{"d_model": 320, "head_dim": 64, "activation": "geglu", "norm_place": "pre", "attn_scale": 0.125, "tie_embeddings": false, "init": "normal", "init_std_down": 0.00319}
MLP neurons of a small language model. Each row is named by its layer, matrix (gate and up: input weights) and neuron, and shows model dimensions 32-287. Each number is 128 + 24 x the weight over its row's rms, rounded and kept within 0 to 255. Numbers have three digits each. A neuron's up and down rows have the sign that makes its largest values positive.
Before each neuron's rows, "fires on" lists the tokens most often at its 100 highest values on Wikipedia text that the model never trained on.

fires on: "-", " a", "'"
L4.gate637:144144179113122115103139127138125156176135138149111131124105131139141122144105128136157147189181138121124119124134132157133122135100107135142137107132126141150133149148144088131092163138157133109068176105104089150132122142148154151127126092141147148173171106180158170130144159109133152188097083169145150134141180141143144121142124113090124111158157141126135114083134097119159155130129104137142144111104173124144116133126143172139150105111129156109131105122149163176097127131086156148151130118116113118113107114147170138110110178113146135109105143135124129138148163108134097114151127145118156125127095162095148164138154118158107164124147159156143096167154097130137167146128146138126117142073131131125105143157130133145179113097130142168115156141101105096108113145146158
L4.up637:086118133114150128134120109122110146135126085094129133160121128147127147131133125131114128130123090109106155146160124119117135110121106123120156104136123089090083146082106129141121114140116094162109180138120147108122147162147093147133107115155129131134069144134151123131153102155103101117127155178154109131060131142119090122095148149152120124112113130134121103144147147105196128149156125152138146114176203168152119143081134122110106128107115121173165125116158143097141129141096124118156152125078197152137123128176117117156124116126161132078124133162104119108137169091098079148102075136113116141112073158097159164105159102129137132130104148100125097081151128098126148118154119136170141146136131112101112155105119117139124095101133190144106092142127109143158145126135103

fires on: " of", " since", " until", " to", ".", " In"
L5.gate623:129150124111124130155100153127140150126099058088163144121137127113116107148114135178182105146142132117114126133108113102102081084149098091128107139096096135164125139136087101116158151088124151159079164156134112135125141075147129147117128106166166159121117141104147117148132155087131109129132055105106085148129115122120114137148177171087152084158165121141159145108103160175122145089092128158154155130133117083123158117167113174150094097154094176148126162163123128154131147141129156114119113115136124135138134161151128080121120154156138140104122131128102120117106087132137151131127153130130115144123161163146145159130178138183119114126103132096119107172147096149132079128146123159116109097127136143100097108095142150121117139103127138133134164139172166130136108132150149
L5.up623:131126112096091132092065172140163118153103156161135118082127160140111140140113118150108102107139128110152116101120102129136174100119061172136120135114117099125146082126133117092163117124122136132188095104133138128112152136096120130177083074139139135155056103106151127143110140116134131141145108127069145132131108120102131114156091152134163117122165115117068091149133097123124108095126097113092128095116125128136128099152132128134120126127116091140098144140125130149081090141123095145116123144112101152157133128153113133137111130129147103122124109154149142109127116139138136080119120143068106104149078142112120068115159165136125103168096133134114125116144094138123138119122149137105123132146113172128147134122143161143125166162137120136129073169129133149125156126167165

fires on: "==", " ==", "==="
L5.gate146:136106086114117107140111144152118138139165140115127107087113114164098185163147148198097136122174126127170128149071123172183155109129173140155128138174114135115097119101140132121152143090117100141133084143167141117128118147151106129124135137128110124124111168119158145134130125133100138101153070126102080111132139109146117153089100139138116084090138149114120113119131144120121136120184098087123121144157143146109105164119127131144088111115116126166141086146114131105117154144102104093109108151195125131137087131161117158126158111129131122146125134124141126101110116144122151155171123147129149102099127164156078160122110163171109112074151102098142140121147155114108139102148140143107139126142100117150109140153082144125128129103115130141103106096136157132088151110127109
L5.up146:096086157134108158127084164116118088159164127106155123094107118134096177143137072163109151119110156120133106116131118111132162117121133146120152138131128151093092109150118130133158171074155108158148111129134106074084107155146109115119129138105118100098138151116130097100151093143075160135162084147112097177128128110140107144127117105154113100092154120136131144091125111124121152156174086118083118110160145116135163140103142127156074088124144118170137121157119137125140148138085105135093106162157131157153123140158120161111149132107112127154137125114132104117130087125128140127103138131149129114146157129149065141119116131145122105093131134110141127135122158109160162144149136139114138094161138116116102138158148143124127128103089156163111105089135134097115109115098130

fires on: "2", "0", "9", "1", "7", "6"
L4.gate488:156146165111118120135181091154137157158138122131145148131121098117152177149133159141136136142110111126105113142117099143128117162139080132124127134134097119110131126097107087180071146128082133156095120133115093084127110150101131126102151102132101171110145125152122157170118144062145074129172117137140149092105130109163151098144109109125114156146121183153136130130074120156151109137133087120173148128116084104149116120131123064148110113134153107122111136140124140076121143145132130098084083089110118097169152145149140144127108170141154126107118098112160172158119150123134151145123141148126156092082148088088151196095109089108152100115094157135135122131128136168091162109116122090111099106181139090135109133175112154139158115148137102122137139137150111168132114114150136
L4.up488:132131137155155128101141104104133111151100183119153107134132146162144117096105134125141127122150107158141129111162103130181161060073138158133153170103149111095112108133140112145088139082116096124118140109113100160129104122175127121146165157176096154068102121142121117158124127124104103147140126141147154098158126147139113120142101109150120142099107135075124115118154120107150108140083114129186118123099104107145145100130108123134179135121125116109124138154109177132103101081127105120106103148129113167155128127114114118117157138124111113096120116150143131108116138095106081152097176132133152157116177139160138115134157086071116075133098136159157108135117154198111120137132146131114130129114143107098114109130122112124174099152092097118137155125108173112125145092131148

fires on: " ", "1", "2"
L4.gate128:120159179122144156100096133148123188122147125105103094125090121135093157159123133192132066146124129113117064142164104104129122091106112137123169154097156080093117144126111159111131110151163117136165137094136166098174116115111091111174134147123083148129132151116129114094158158115151144118159114118112114116096109129138091140145136086133153108122150115107147108135159129089113162129075133097141111146126119133153107099118109146110128114145164107139108155135162138138146116142159129128143145100152117133114154171136145157130148117099141103152135112119134085134138139158144161131159079169106143116096108151142156072110169150173126108110123082175143140127142104142160184110178113136144113142096149142147166150123094111119137145109130148152106129091150128156109108169124130
L4.up128:127109064131120131112117109130134143142117117117130109148105138150161137129164123109162126127133084122118093138143139129137094093136160143142142127119160177113118124119103098164136111105098176108099083173165095164152109145156087177098163118105104096165125114120104116128114089115131090182112138096154104133129132131162062110157155086102112129115106170091129112152097112156089163093154149157100085117160102193109119135143102111117151123139089156094102142157143105103103163149125128088096151137136115131091122131120110146086160138126099088125144098105136121145119109106111106198115106129157103129160133123133109125106126092097121146140135086146120183118198105119156098114107107156139121085089163123119143149127109144132135145100112140104148134132088111124137150124090114

fires on: " the", " of", " The", " ", "2"
L5.gate436:125139188173163096111115117078174142119098152116127137060113134130129136140097135144129122130145137090109162141112103208154081132135116152106128134131143124129127132118115123119118141099134169137140142076122150130132121129104119107136159092142131156069108113103145123103110098112196141107115139159121098111166114126139104139141089145127143134125099099167119113142121131114108134190108113171125125123100094138136111138114107105136148098138131124105137147112118141145139119126148080168105123129149148131154115090098095141121111153139132111159083159141150129109158144129127134103112161140128157098133170142125148130085082109140147145133138130129147130106093108103142117150160126151145132122103097141123102134106130130139180135171128135120124134136177124085125125146134101
L5.up436:151114119115125148120113144130162155144130168099128166099159128175148173126106081164082167091136128140143156170146113163163180118106126127146125173132108138151059133097157159113170143115108152150119112104155124186120078128146123134138149126132128163135151137153092129134122108064142137084143134126161131130156128150102106128164141146122141142116130142112172150104108156172141129115167137170123118162125119158161108113114164135131079169113169139159153140085135094168108118115148118129133108127130124165141121135159107148123166129147095143123110144091173142103106089122144099106095157177108132102116162131131136115139120114143142131161092112173119107143162140120126134175144103154147144125098132051142140157153124129100130120111157164147111128119131115150139139156127139

fires on: "==", " ==", " Result"
L4.gate611:100125100150142127090151132128155142094122159153124125110131124147128138115134156140144100132111091100109136152127122138168127111120132165105161123117170119087128122121117150104148160096141124136153109127157132100071152104107126144140083114124204095153146137146109139110115123122133160154129146152098097153148130121134110216154105092200103127096146169193164129091132141156146145152154108124136130188137129166160119143166131113151154103131140124129178103151109122130124149093114104132161133151171100148160132127141139140111130151158157095111135084156141138136173142123100156121070128120109140050150129153157090140134152115122106117128120171133121113139106138127137106118161112118111116129142129140123147154108075100165131148137135112090134103126121059141095138071138111
L4.up611:093114099138180129073083097145126136164146109102138116145128115149159162177144160176152158082072126106099143123139121151124130122126144172150145138111144150108163093087120134078071125085149128124090119126137126147138133097147153140142098126118158124138143088139134100147108160112122103110126124139164144139152133127150143157125151113153132129108099095116116128140121140103137145092111085134130150127110103157122156156119153129143094118108127156114145155106117116135107137160144129150103114154093154132154165151105088154143109119141115109134185107101148157146169135113094095142126073137124140108097197137125126130134111179129123117128098137146174129155126117137150141158119146090156112162114091119170171140115162160080102153110160133132148105117168130084133112090126143

fires on: " \"", " ", " be", "'"
L5.gate75:109137111125157129107130101137188104153107130136123166132187125137117111111163157151129108105137145128132098132145111133186115138087134142107135152134120090144122111134130130119125195155180116121176183106129128145121070112115122107109140155153193118171154127121161109125108124115118121124134115149076136135099122128163117140126111098112164093142114102184143115149113128125150140119083169106138103183139098171172122140102136111130088111121138126122143093142161105182133090111162139148132147125126142151141122137121097116125183119115108158163127144117114139137095146113136080102141143140094130131120146112115165075165131150117128168161144125128159141108109089157132130172111110169128176151125137142110128129138104128151124163131119114121138173118148133113167149144163116
L5.up75:137129151123134139131110118134186104124182144129134100086123115141095111129149135126134093088121131072110163108147119138152135149160119132149131109128086127112155095141096123106113163126148125114136143118127124146179080134094113153138153145120096132124116130105123113180099115119144112116122126119065133131180155156163111135124122122109123095130105118133110129103132126084141101133111162117121118142124127160171103107171142125079086154141138080141134100086106091167142095141122146132165107113140079093152150181108137135090162110107146122130117142120172175119082113120137136132174123141117120150123135103143165104133122131127167146135067152125105136142136078121144151129139117134148132154104149098106130133095107137125111166095147073134104138088125134096129133130165140

fires on: " and", " series", "-", " show"
L4.gate479:110081167101089092160182095115077118087113132134122108097136099153116102138127117102118075126130126110148121101100161163138111126127124135116123093151163137093125150115092156153153130108162068132091142150095133115147089130104173154138133137135119161125164096113086150125135111112159083133093123129127145152129126181128107166138074072130140134135085087127108112094123123135098140121116169134155097108132143170125128108141160102121151110143129157129125115111118156144130147109101123091130122156104121165119121128163130107155153139106148161113125110151122129144130136120102119083126137128102151100142153103131160172135160111138086117102161094105157122152111146111132133130158145112134099105139107119131115080111127128138136156092149091119092124119155114117043139133120118
L4.up479:139111128124117144123129142123122181097095125119127203120112129138148126122131114099125102120141139127047152135167114140122126118077100127083077079122127145147131126107123167138146093117115133108138154121118117140131108140107088144120152155154167148094143080122120110136129113121174128149162112147153110162081146131139147142117132115103132139107100161151107086144150163153155100110079106165128114133119140208146135136167138123118157139118088136174108161130179141122120121096092142131120114158160091143104083144118122115129126097150096156124125148112145125128121150113119153122115145152093165092159126130114166150131159099109077124142139128101113093114145143113121106169149129140142147125137119127127157116122131164081114172153166138152103158102128127090073163145121099

fires on: "3", "1", "'", "6", "4"
L5.gate482:125134064138137086126141088132101082130121145106123139135106129105114134138109140127142115075074118138098081128112126166133128157140077125119104098137131158109152111164117085089138188105126129103092129125147147082121116118125093112091129160127101071152090136089135139144129125126164103117116090152134129104131130134128133167091151089138138123154125132126144120140093147127097106194098148194132113081153107139095079106115136181132131125126158142121098157110114108120057146191126110130143112121119099115156128117138146130134153176162198141082110139103132132125138115119180123103151090147121090123138146120121149142194118165135172102101166109148091142089127098111124114111138121138143128154132113122084119114124120112127136099126136158131116096151141125146068106135149134
L5.up482:125138134121119129139155123160099123111113124159155123122114121103141140144106084085129141146140189124149143124143129133145122138097098079125115174116127146120141105123157120141101121131127110086120179117140070158140095078130132148143136147163113159135160134159122122146148103087150135117114148172147141149114149111160177126132088151134097082206155164118111191132127148140174137130141147126158115140121146121104144147154148106155130131145139141104121164157139125148117124164151133116102143087102126115100118107100141114132161167125175156141123093124126124137136099138101119151110145146106125140123101183164106126156185124098111120083143104098118176160137148144130148153090161149149123091163111141130093122104137146137140081119133144132100145096097154147120108128145139

fires on: "==", "8", "1"
L4.gate149:103158136132141151070096080118114150139119145178119065143135152148125142120098120133136107150103133136119113112113150103137107185112128132108138149110195078131115117101071134144143131119123129161141102098141129101133182141112149100135127161138162121150103128086145146171102145118072148166131107137116131113138129130126113133174109146120117124125148144113126163112153190153142132125110128106129115096087152142114184143098105120145131100137118122120109157158124111128116154110117147150139111125163096172175166150091156191121162110127093113131139103135092133133136114121160156137092095116121145122131134115156118121119155115083139118129184076123147126122119134118136136105133174131162107125164117131112103150142135166145132171142115169094122115136176144086073139124142109
L4.up149:136121106133099070131131123128120106138152110172194121148176126132141155135108119140141113090113114141075128138145100143118121149110126128129172128136122170082145127130097122078118146080131137146110144180171113136145127151142129169086138180151126110170138083138124087139124144133113098124144139168162160137107149132147154134130115118125135156134108118099131176086079177130105121124112121165168110126102120137124107114078127101130100134161110131146093105131171134097156110168150134129150096109113138163152153128152127140144136102153078114125139164141155145172157138135129158140100133124100144139156138122148133129145113160119121148105147109114131171123117115108130167091082161106158171120140128100085098164105080114142158155149141104148101168141126151152105105095147136

fires on: " |", ";", "7", "-", "3", "p"
L4.gate369:143095149124140129154142107104155152088130205102107136143168110096137151146138100093108103120132133109118128136129115155159115127078159153103131180109105067124131115166137152153134138128158099125135140127157148106122154171119089052116136107140150119167094086145129124139110113114149103138159111133127066109149109113157112078159156130128108099134164137104147127125096131143152113153107137136143119162115115098138147146112111148161134158130153135151163100148129141088159124110122113149103154143139132107096163137117144176101131136150159148157147115148130121163113146145099121150139127135159153183146104116160159134120145124145117147149136115188117162114118150160086135101163085108149145152102161136123184127139144141121134169119109138127110167163082133107125084127149132
L4.up369:134119129155108091096168121120118096103138154140135106139128176154090145149144162128137123115139057141147100124097094139102141130141118097135088145129114116144140185134071130133158120151143124152114079135117140117155112105117124085158157153129120128143126119154112117126088148112138120147141121150099105105178204131120124128119143182136139139109123138121106141145099145129160139106164162125167119155153171115128147124114139137175075153144091141097128146145080119103139101096130160113132125112142134115149144111146099135095132112141127125132153119157130118108135160098113136115124078158092103131122160138155119116099123145147116100121075128143112105105136102144145101130135116120060159138126138099108133182110133142177132114106152134121099100118180101096117129133140138

fires on: "==", " ==", "==="
L5.gate694:098128170114222106139148155081142103099147149143097133080146108146131158134132109154127117120092141138175134138132124133131137140139156094113159121151112105107149123172112147119118130137164127153160146157124164159107105136125108130085124106129131132168117153208111104153103111136139138089129146143140085115157138152120122139116151124111103133090107169112132191129107150144152132122133136123098140132118117172147142130075133122140140140115121145158070160111129138132121125117140104138148121138147110102142125095124113154131137204104107076153132129096136129136157120192096133104116119119124119153125106127168150138094146120141148171133151124131097152121156133146151134128090094141143113087105150140127138126085148145155133153115097104117140109154161072153160165079161100
L5.up694:136122126089128126134089132079109140121060168156122102119138123161103172149121155122148111146107175138157126128160131130149161150114121109081135087156105099122111148097081132109106191121126177162154154098135123165132137119142155115152126147156106128140123129153186132146121107121086089136185154132162079122094145122130116165098126132121136077115160175116115135102111156170124157098140165138105140130170167164130170118108141137112137115099149141113144115069092161146153123175146112176126132161125125113122144159114093124149155131128098096111154139149120139132141123135096107122138076121152111089095138105137149125132131085123139095112181131102136129106165122120129117107116138111113109140181120149116099115117145161133121147123120120129114135178134090130178132152112107

fires on: " |", " play", " played"
L4.gate183:127128144123182120088101134170136158112171182111121173168116147144146139114136106155111160129126137115083151140109138147102122109139077109140144127105155096105091107142109157101145143108170123154105169163177115121117072097123125088132163176153099140154120119120125111104106101116116145130154092105094102124102138088102146153147155130171155119129146170115129113150119139145174126167141117118130102096139111126138097128103139136144149128113124138101122104134132110103139114102108088143155124108120113099122145123117141157101126136173112104120140085129144134115112132107134112161076138175134132105091146125120100156128116153122133125134136152122169133123132107127127111146152167141118106134140144146114143169094102146152102175117207112087133148139137142143068133107122132
L4.up183:120142134119123099136144137104121082159130127124126075172163149136120181113134121134162134090131103119173124109159100151115107138165123142105147141101146121121119171119118135171105049136117102166176133126149102091135126134162149145159153125135126124153139138117104117098095099151140094166137098118150157126132116164118125102165107160115121147135123137132130117136107150131100120141121144093143147127104152124124101125115173099169112121136161129133106122141154113193132099145132114140140154131143122115072084131145117165114095120138140147134149117138156144154140174115120118124108076121134100153186141157149108147130107117181122078109138135118151143133173123154110085170168139154163118107116133103152145135161145091139107116145135128120114143152155132109082148129122108

fires on: "-", " re"
L5.gate770:116131117123096107142147117092102161097118122110104159095112130131120168093135089108121154131149118115115122143147083127124093137135101158081102111139106159098184116175099122154101110098129107134109110093114096155127170172169148111132110149099127146164154073173136159111129145169164149150111151129161095117104166142111144102142115137135110140135118101117134148131143130163158141155122109121187096106116149132124086126110134135121116126091099117092123120163112138123143142123094107132133142130130150153118136105140130111120108163139058108157150167084093141121132107139128123125108177148110122137061158141124123188130163157083115125154155140133110156099127114150119131123144137123167130145112136142090130129127129139165124145173114132153146132099160121124106120156173155
L5.up770:112122125163146112142176100109167141131170140130116121188103103126146138092121113124118133107138156146134078153101123135170120159132114097145183152123162110092150144181113141093094123134156137164096165106120131111110157103115136143124146105152123114068168107092163118094141132156117124105078101114157116131137132129107120085103101148138113134137128139119155112159120157121146115108080167139153185103130133082146134108094163083115071055129146133104125080109124112128122159150123145117112087107128141145158116055146121097105119143123126103173150163122086145141166102101118126124109106142116171115094105123140143136141138089131132139135141123110154136148163096134093143097113102141136084141097118123109138108151108132111090148145134095116130124128171169124088114104148175

fires on: " of", " the", ".", " for", " and", ":"
L4.gate127:119137098128133138112173125128165138105096113106176121097072117102106130135155111137108097127127130080129162149115142130103119145123136161125159120170132114144162134116175128141132143116135142126102144144161129087152129120128093109163165119133099090150125147133111144128151151145131132128113124153126092130136146145128119120156134128119126125175140147091139155155130137137158135159139125123166120152117132145112114103108154138166103111107155100125149116099125110099115160156158145145161131087114159139154118176127134149127123098144152095150096160151139166127127133105137180126189125109145121169127159144142154114146101123168131114122117122142141151124134057092153093151202170114110120111126112121136114144105097118126094117111129147138178138111139154169167152115068132
L4.up127:167086121116112155182112130113137147144115181143146088085150155102130106121139112155107095078160140110106178122130097090119149126063074138128097160143110126109105154123150144098152146137135147125125113119141133139146118164111131116121136148149157161110107130117123099122114133117079189127126126145096154119123124111146141086110092132173138130145088159087117135136143139160115085152187131128126152145162166101127094150108144128144137123092137125133110114086102113110085123143143146172121127131112094152100174082139155132134106099120115104154121141125166146139115095143122141135163140138142118125141105135142138121189109131099102129112108134097156137086110126122114086126104123097147083153129136122142114159172111079093096135171117103151148150144127094134156076154148129

fires on: "'", "0", "9", "8", " "
L4.gate111:109149098132130139134137133169086172106130146081143128097097107130141163114080129173099083096079127150104096125128119109100101096124088128161127139121105144120111082127123128084127146132154109116126120139160124138081194148105111135117112120148126171137165131137139128134096126141104135114190169111121116119137115107146135112114119174131098124138135120157063117133148103134092124134113151086120144071148154112105116169116125085137123157149140105124095112157164128122156084134151137176096099104119126127150173148146154144133081168144103135127077140113110149120101108152123140084125153135112140172133141121178144122135149151106150134136149128117125151094105127084117111098117119120118149127159139147130108118138069133178126075106160117124112118078099101102119124130126200
L4.up111:081093122107102143057157094122088129118118134119142145114145112111150141112110135129151125122114079147108143170123115112099162102111151125153131126122137119088096153123131125134108130155132081132150140129179110145097129135119140125096109151148121131129140129144127127145105085148108146129144149127196162099155126135136121057122126118145169123126133102089083159062124127143123096117146161093165137060119096130131150160112127090091153123140149155125126141118127144113109102143128094120150102116082142117139099185145093204111073141127119119129121125122118070166146117113171114124129174133118141162144153108126127146106153127112128131117139095184124166128154118110104134146135150131144157153108159127124143164112126113135128121105117202087116155130113138079145092134128159

fires on: "\n", " "
L4.gate257:109183108158137073112120134155144151131126100154129087109130123103115134138114134181132092159132143111128105162172107119126101109143120122150138081123112144128125119086114124114109101129076123139178107146155153147121122147100135129122123120128126114131185134128107167137114162136109130119135090135107147152128139135142125164169126107141118175120090161130151111133132146129130108125132098112066163156110141149115063149134160110101117155175139124097128138143170094118170177128125121139103166136137104121107128111122117120104156118089142159162180137144127161145064141098143138090092133119145147113111118136146122115132142106143117119135066139143128140100100116123157174099138189134147117152109089089127149130139134151150140131116081133162161146137131140123132144130131164
L4.up257:143167112149174151103149178150130101113079125123101106134166155101081130123174128106114092143138104095135121127098103119108124072109118130106145113121104123133080103124103160166098103092141128157145128151150140157111097159103105145083120110141079134141115135084141125135143072102102069142143139102101111142145061124139109124102129108134100152126150148123158096137140140084144136112122114133118158138130150148153067100170133130108164120159133090122126113175143122121134088132161114126171139131156075090107146136091120089095152158163124138109112110132131133122112123117119153135113101104162112161116201143152144140153145140128103145112106116092097124137141098177171130111135158153098113140102108155129145127082107093151136120105151139126141130132133136121132118126121167

fires on: "\n", " was", " is", "4", " an"
L5.gate537:121147161107145143140142119160103124127175101162141121117098090120143103105120108173118111141140122135115168153111092150129145134123089158112127164119137170101152106133099150155111124146118129104109176123118151138103101144133122141153161110169134128136128112108157131134118113132153125150164112147102144094133097112114165129087088129131083147122103081150109136136135162139104076133141126124166102134119091128123132097153130078126140142117074113117166118148160090175133105130128110152122129092103143130082112127129114138168140168112166121183133110150152085092104145102152112069119168117149109121169120159112160167117146160107102160182098123160148150160141083133135133107145177159120121110151124160116081130154129155117115104188120110115130125107158126103163129105099088
L5.up537:154124118112117123123097106152118164144130142151133106120111107143141142135089101128132128102134106142132113170156155101149110190090184145112122110089147143108115113102140140133151116135144157109121143130107084110137178138135112132131160109124119159138147106164115107083118171128105151107173156188133117149129167070111140163093165111136136128148111156137152139155113141108115150179100104107148169124113159146129130134089180139067127118139119123133136106140133125122125164091136147145174132103084129116163148109142125175132097114112152132094129132108115152119182137146141140124081126104176136161139180118098137118138129196138200107144113107140125133125120104084174152140119123114100139109119100146152127146143119112154153095095134166120140138144148166134132149112129163

fires on: "9", " |", "4", " (", " "
L4.gate532:122173120085159118117084125128127117120131169104133128137151105146131117175141142176116135149099113119136139116103094167132122159120126090059065113105098196147126124065150159113141125122133115139107105121163113113128155121111118147121144079138121072147127095146118179144109121094144179091133150168149141141104145073153138111105139135124170158161108118087080140129141107150157113131167160135131115168165118143151097116076146166163138118141097141166147113122151166113119101117156126112128149103098087104080102151129151142135112104101136141095129105148132121133166091127129127130131109143136173157090127141131100116134137133147155162131102132113152117105140119091157120090161115096127141113138143140077136119105102145140122106086091127103165136131114163127084164147108092
L4.up532:136172133173143149102105145137132129098143089115087106133153143139180127133118123104148102118198162089164094078094095140126145146178151107103143106108126128178083117117119166134131112139154114154139184071138090138129124119124150099122124117142141126134062105128152128100141100084129106171154144086149125140158086133124125152151121128126139073102124123075104089139091095104125108150144104123148130116152151176134115129134125158139133121120146134208116109141119127112167109134145149132108121079098140112105122130180077159108140116128141162123110129099115114118134121135169116118145115118112138142118130160111112130114126187116122141148159123102079174123109095127163154137108129108154127157165133102141096134114121153162127102145124144144105162098105115119091127108188089

fires on: " a", " is", " total", " an", " played", " |"
L5.gate77:141129110100102092120163106113152183163118179111181127120169128168139103113140117144170152163103098124106149159102105186151125125123119165175073140153145126146174082124110144120125150113070124105156139129119171139144124157102091137174153106123122123129124124107136125115126123126177114138161118154098130097121099103098089109127104153137148119145099122153129150146154122178142149156142116140141116161140173178103161138134150149147136109088116092147111123111148113134161113124128117145150133094162103124138077131121155156163120120130144119146132144140119118130095105109145106154093163074129138121176117148134112133119135129071106159136107107110094115106100097112184076136099117156094133115100106162116140133138105120134123132121119134144170115138097158126150112115117124
L5.up77:131115129155137118126177129124129099164136157126138107104140122134133112088149106140175157143135126138112133122116113162153151131132168159158087129128113133146129123085159125161134121138121147106154170123082095143144154154115098136133177115112090164144085117105153119111133140130129138117165155139084173102124164124087118143166102148103146099186117099154147145162153153140141148160118096142135128131104140135112160134093142161141150162100172101135141086121127087132152127147139133113148136109149144127144128088137180106153125138113147099167170151134093138145082129136157105097127146084121118127145157137076106135125111122126123152131108113110130128161109089146118117108125090207113140150091120183153120136118142061135097122125081107152153151141135131107162139104116157

fires on: "–", "ls", " (", "ies", " #", " a"
L5.gate40:156145071115099112129099139121073143173115143140132152131121130137136116119143141171176126120167123070116136190106137140133112115140121156130098109126139119165092062150121172101076134142101137131124133136138160138153108112094148197130085099103129132046118135148143094133148134161114120132139129113104129130101134109167166117143141140128108087108117092123099118112131092065143148141129101143124139072113125129114150116138115117122139156137146100121142114115114126079120140104091072114128111102127128109093147127110157147142159127120113109106152101158089135075132139135127142127130130158124160108078130155080159145102139147127152144143161160153169104135146112109153105104146119118144168150124166179159070191114140124160130112108156160163142166148125106117114106117159132
L5.up40:132124110115065095122116157086153122111091142144081122131096121153118123164174149123148097114128116121145125117100149090125093127125129094108101102099114090117092151166119095051163133187085126128091137160131165090139119125137099177099128122136088105143135157099112098123117092109137143126132123126138114140140153159137161140159134135160136137094146139153123139125084124165126177120146115107113151142135122114119129145087113127127091133091123084116154136112147135079129123133131141162120111090149147114151095146116124116141126130119128164123156133153079141109128128142132117143145130136121108103089164115135128127138123159149121112159190126109161077113119096138152128172145082147134096150136141166162103174146152097148146136155104166107124150115136102123124128119108138

fires on: "\n", "-", " goals"
L5.gate284:106168140105132138117141114191193090116120114107134118158132131163124157104099129150137153165106107138137143139155117139129146107093094145131140179128117156119185130083138135063116140116086142092115142121154130103080061116135170143129140173122110130111124161129130150129162149118136132197124131155146107138089102118105150143086101120118097127151141143142133141133150108133073120138129118138108107117140142168119098122151134114085151167157133103124126145165103128142132151124067106140138171134112127130084090123138145148138147082164082099149141164120169137123105115136190135084115129143124132124151117130123097110128106102138125179190109099082125102065127143140126124116138183145135173098100115139135102127162149121097150114108135105104136157137125097132114116131157141
L5.up284:138143118123137130117118128142199104100103137105121119136153134117152153135165128083140111173114094136153168114088123143139105135146131134150142163099126138146145095123096165131114089140153120139093132137128147090051084139059134146066168129079117125130102126112124128129122101088111139178144113149138120116083122185088134142085107129119110136125111193156161105183140124116155102086122125134093115123114127172138100140142118172125161114132122133143116120121157142132156112134126115115107153139091115137091123135118105131128177147120107132104117172091179162109116085123177157139143130149121122102100156122162114098126107104110140114130123125117084070138103146098134111156141107129124119133105150136093123116139163119127168176111125107148157095145138144104123163135131118

fires on: "==", " ==", "==="
L5.gate800:126139090126108130111110133171150131097123151120138083084106150126112175135114158116161131155102090132111109100108123163146096114117147097092102097108210134096141132091125129086137174109116151122150134111136137104123137131141113101100122090130117091137114101130116130117106147099120084141151112149127144091109157118145109157131166107107093116114172160137150149151102140175132132143124152124131154150137149145126133100087148133176104137128139105125122105147125098134179125141139102142125141180123117116157138158115129109121110151144104153102140068132125128139157117114106175107166150107130157162138140116139117193097144139120114112124177099170132160136130133126177137142111162122065097165138115133128130109141170131120154151157127163183126097167106159117133110114124095
L5.up800:111133125163133098101148116117112127159122137127137107147147129167099158137099137127157120137147169099182089142098129116152103161116114104110182154164124131126149155119123124104122175083176099117051133135172128096135144102144107152133132142113105180158143130134090095076093145137147105121147121134140109120126114114121172097149151101112156086079166174097118176095126119165138134122080125124110124165150095120131153155100142130172127129122123111156130141092126097177121130141107105111123132156182124144131149133116103151156132131113136113142118110106165091128142089135129113148071086123158154132146125112157128155111099112145148121101138155103150109161124175102148125124100140116180098109124123115122128159126140145135146155102111156127124126115160135164103145126144126

fires on: " at", " the", " |", " of", " on", ";"
L5.gate764:115113156103142164145107134103144122131092117139135088158086100134112165106096121155127090134177098148151147115095136108132132146114064127166122153157143129095145144151200099112094105171142133163089129155150131084123136166136114087102118101124121135160117121159108138115140138103133091107134101143099160163135142110115142119133140101125094131108129114111146149096117105132162146143119128129161104110143147143139117103115105128155132144131122120075138078169102129140126144102133123123087116178123120100111125137136156144117137140183127120115166142178149146152128115140135142094131134128120155132107145174092148098166097133119139164146113133092144141121153061114124170124114092129142123147155105142113079156131115165111110150149122133125145099143110098130152132178110112
L5.up764:138125127146146136136132094149117151149142124120123085118143114151103115163157113089167093157131122160156123085128162093111146184122139096130070152118139140130123143136119104182104107182109147138100154156147098105142094144133134103093118126128120133128143138108110133137107121115144158137104109135106144110143160102115165111100139122107117086115099177093105134121122144108151137174152140103143130109136173137146139129145159138140127098103131159123146141105131133142126181123155114083129128147155157128123146144134143121133167080151107145123174140176111121176131158078126154129135096068123127141121177159099088107139131143115119112103135156121105171143170075140100159099146117157131117102151127112113126162129065090115083154172131092116144108135112101104180123128112114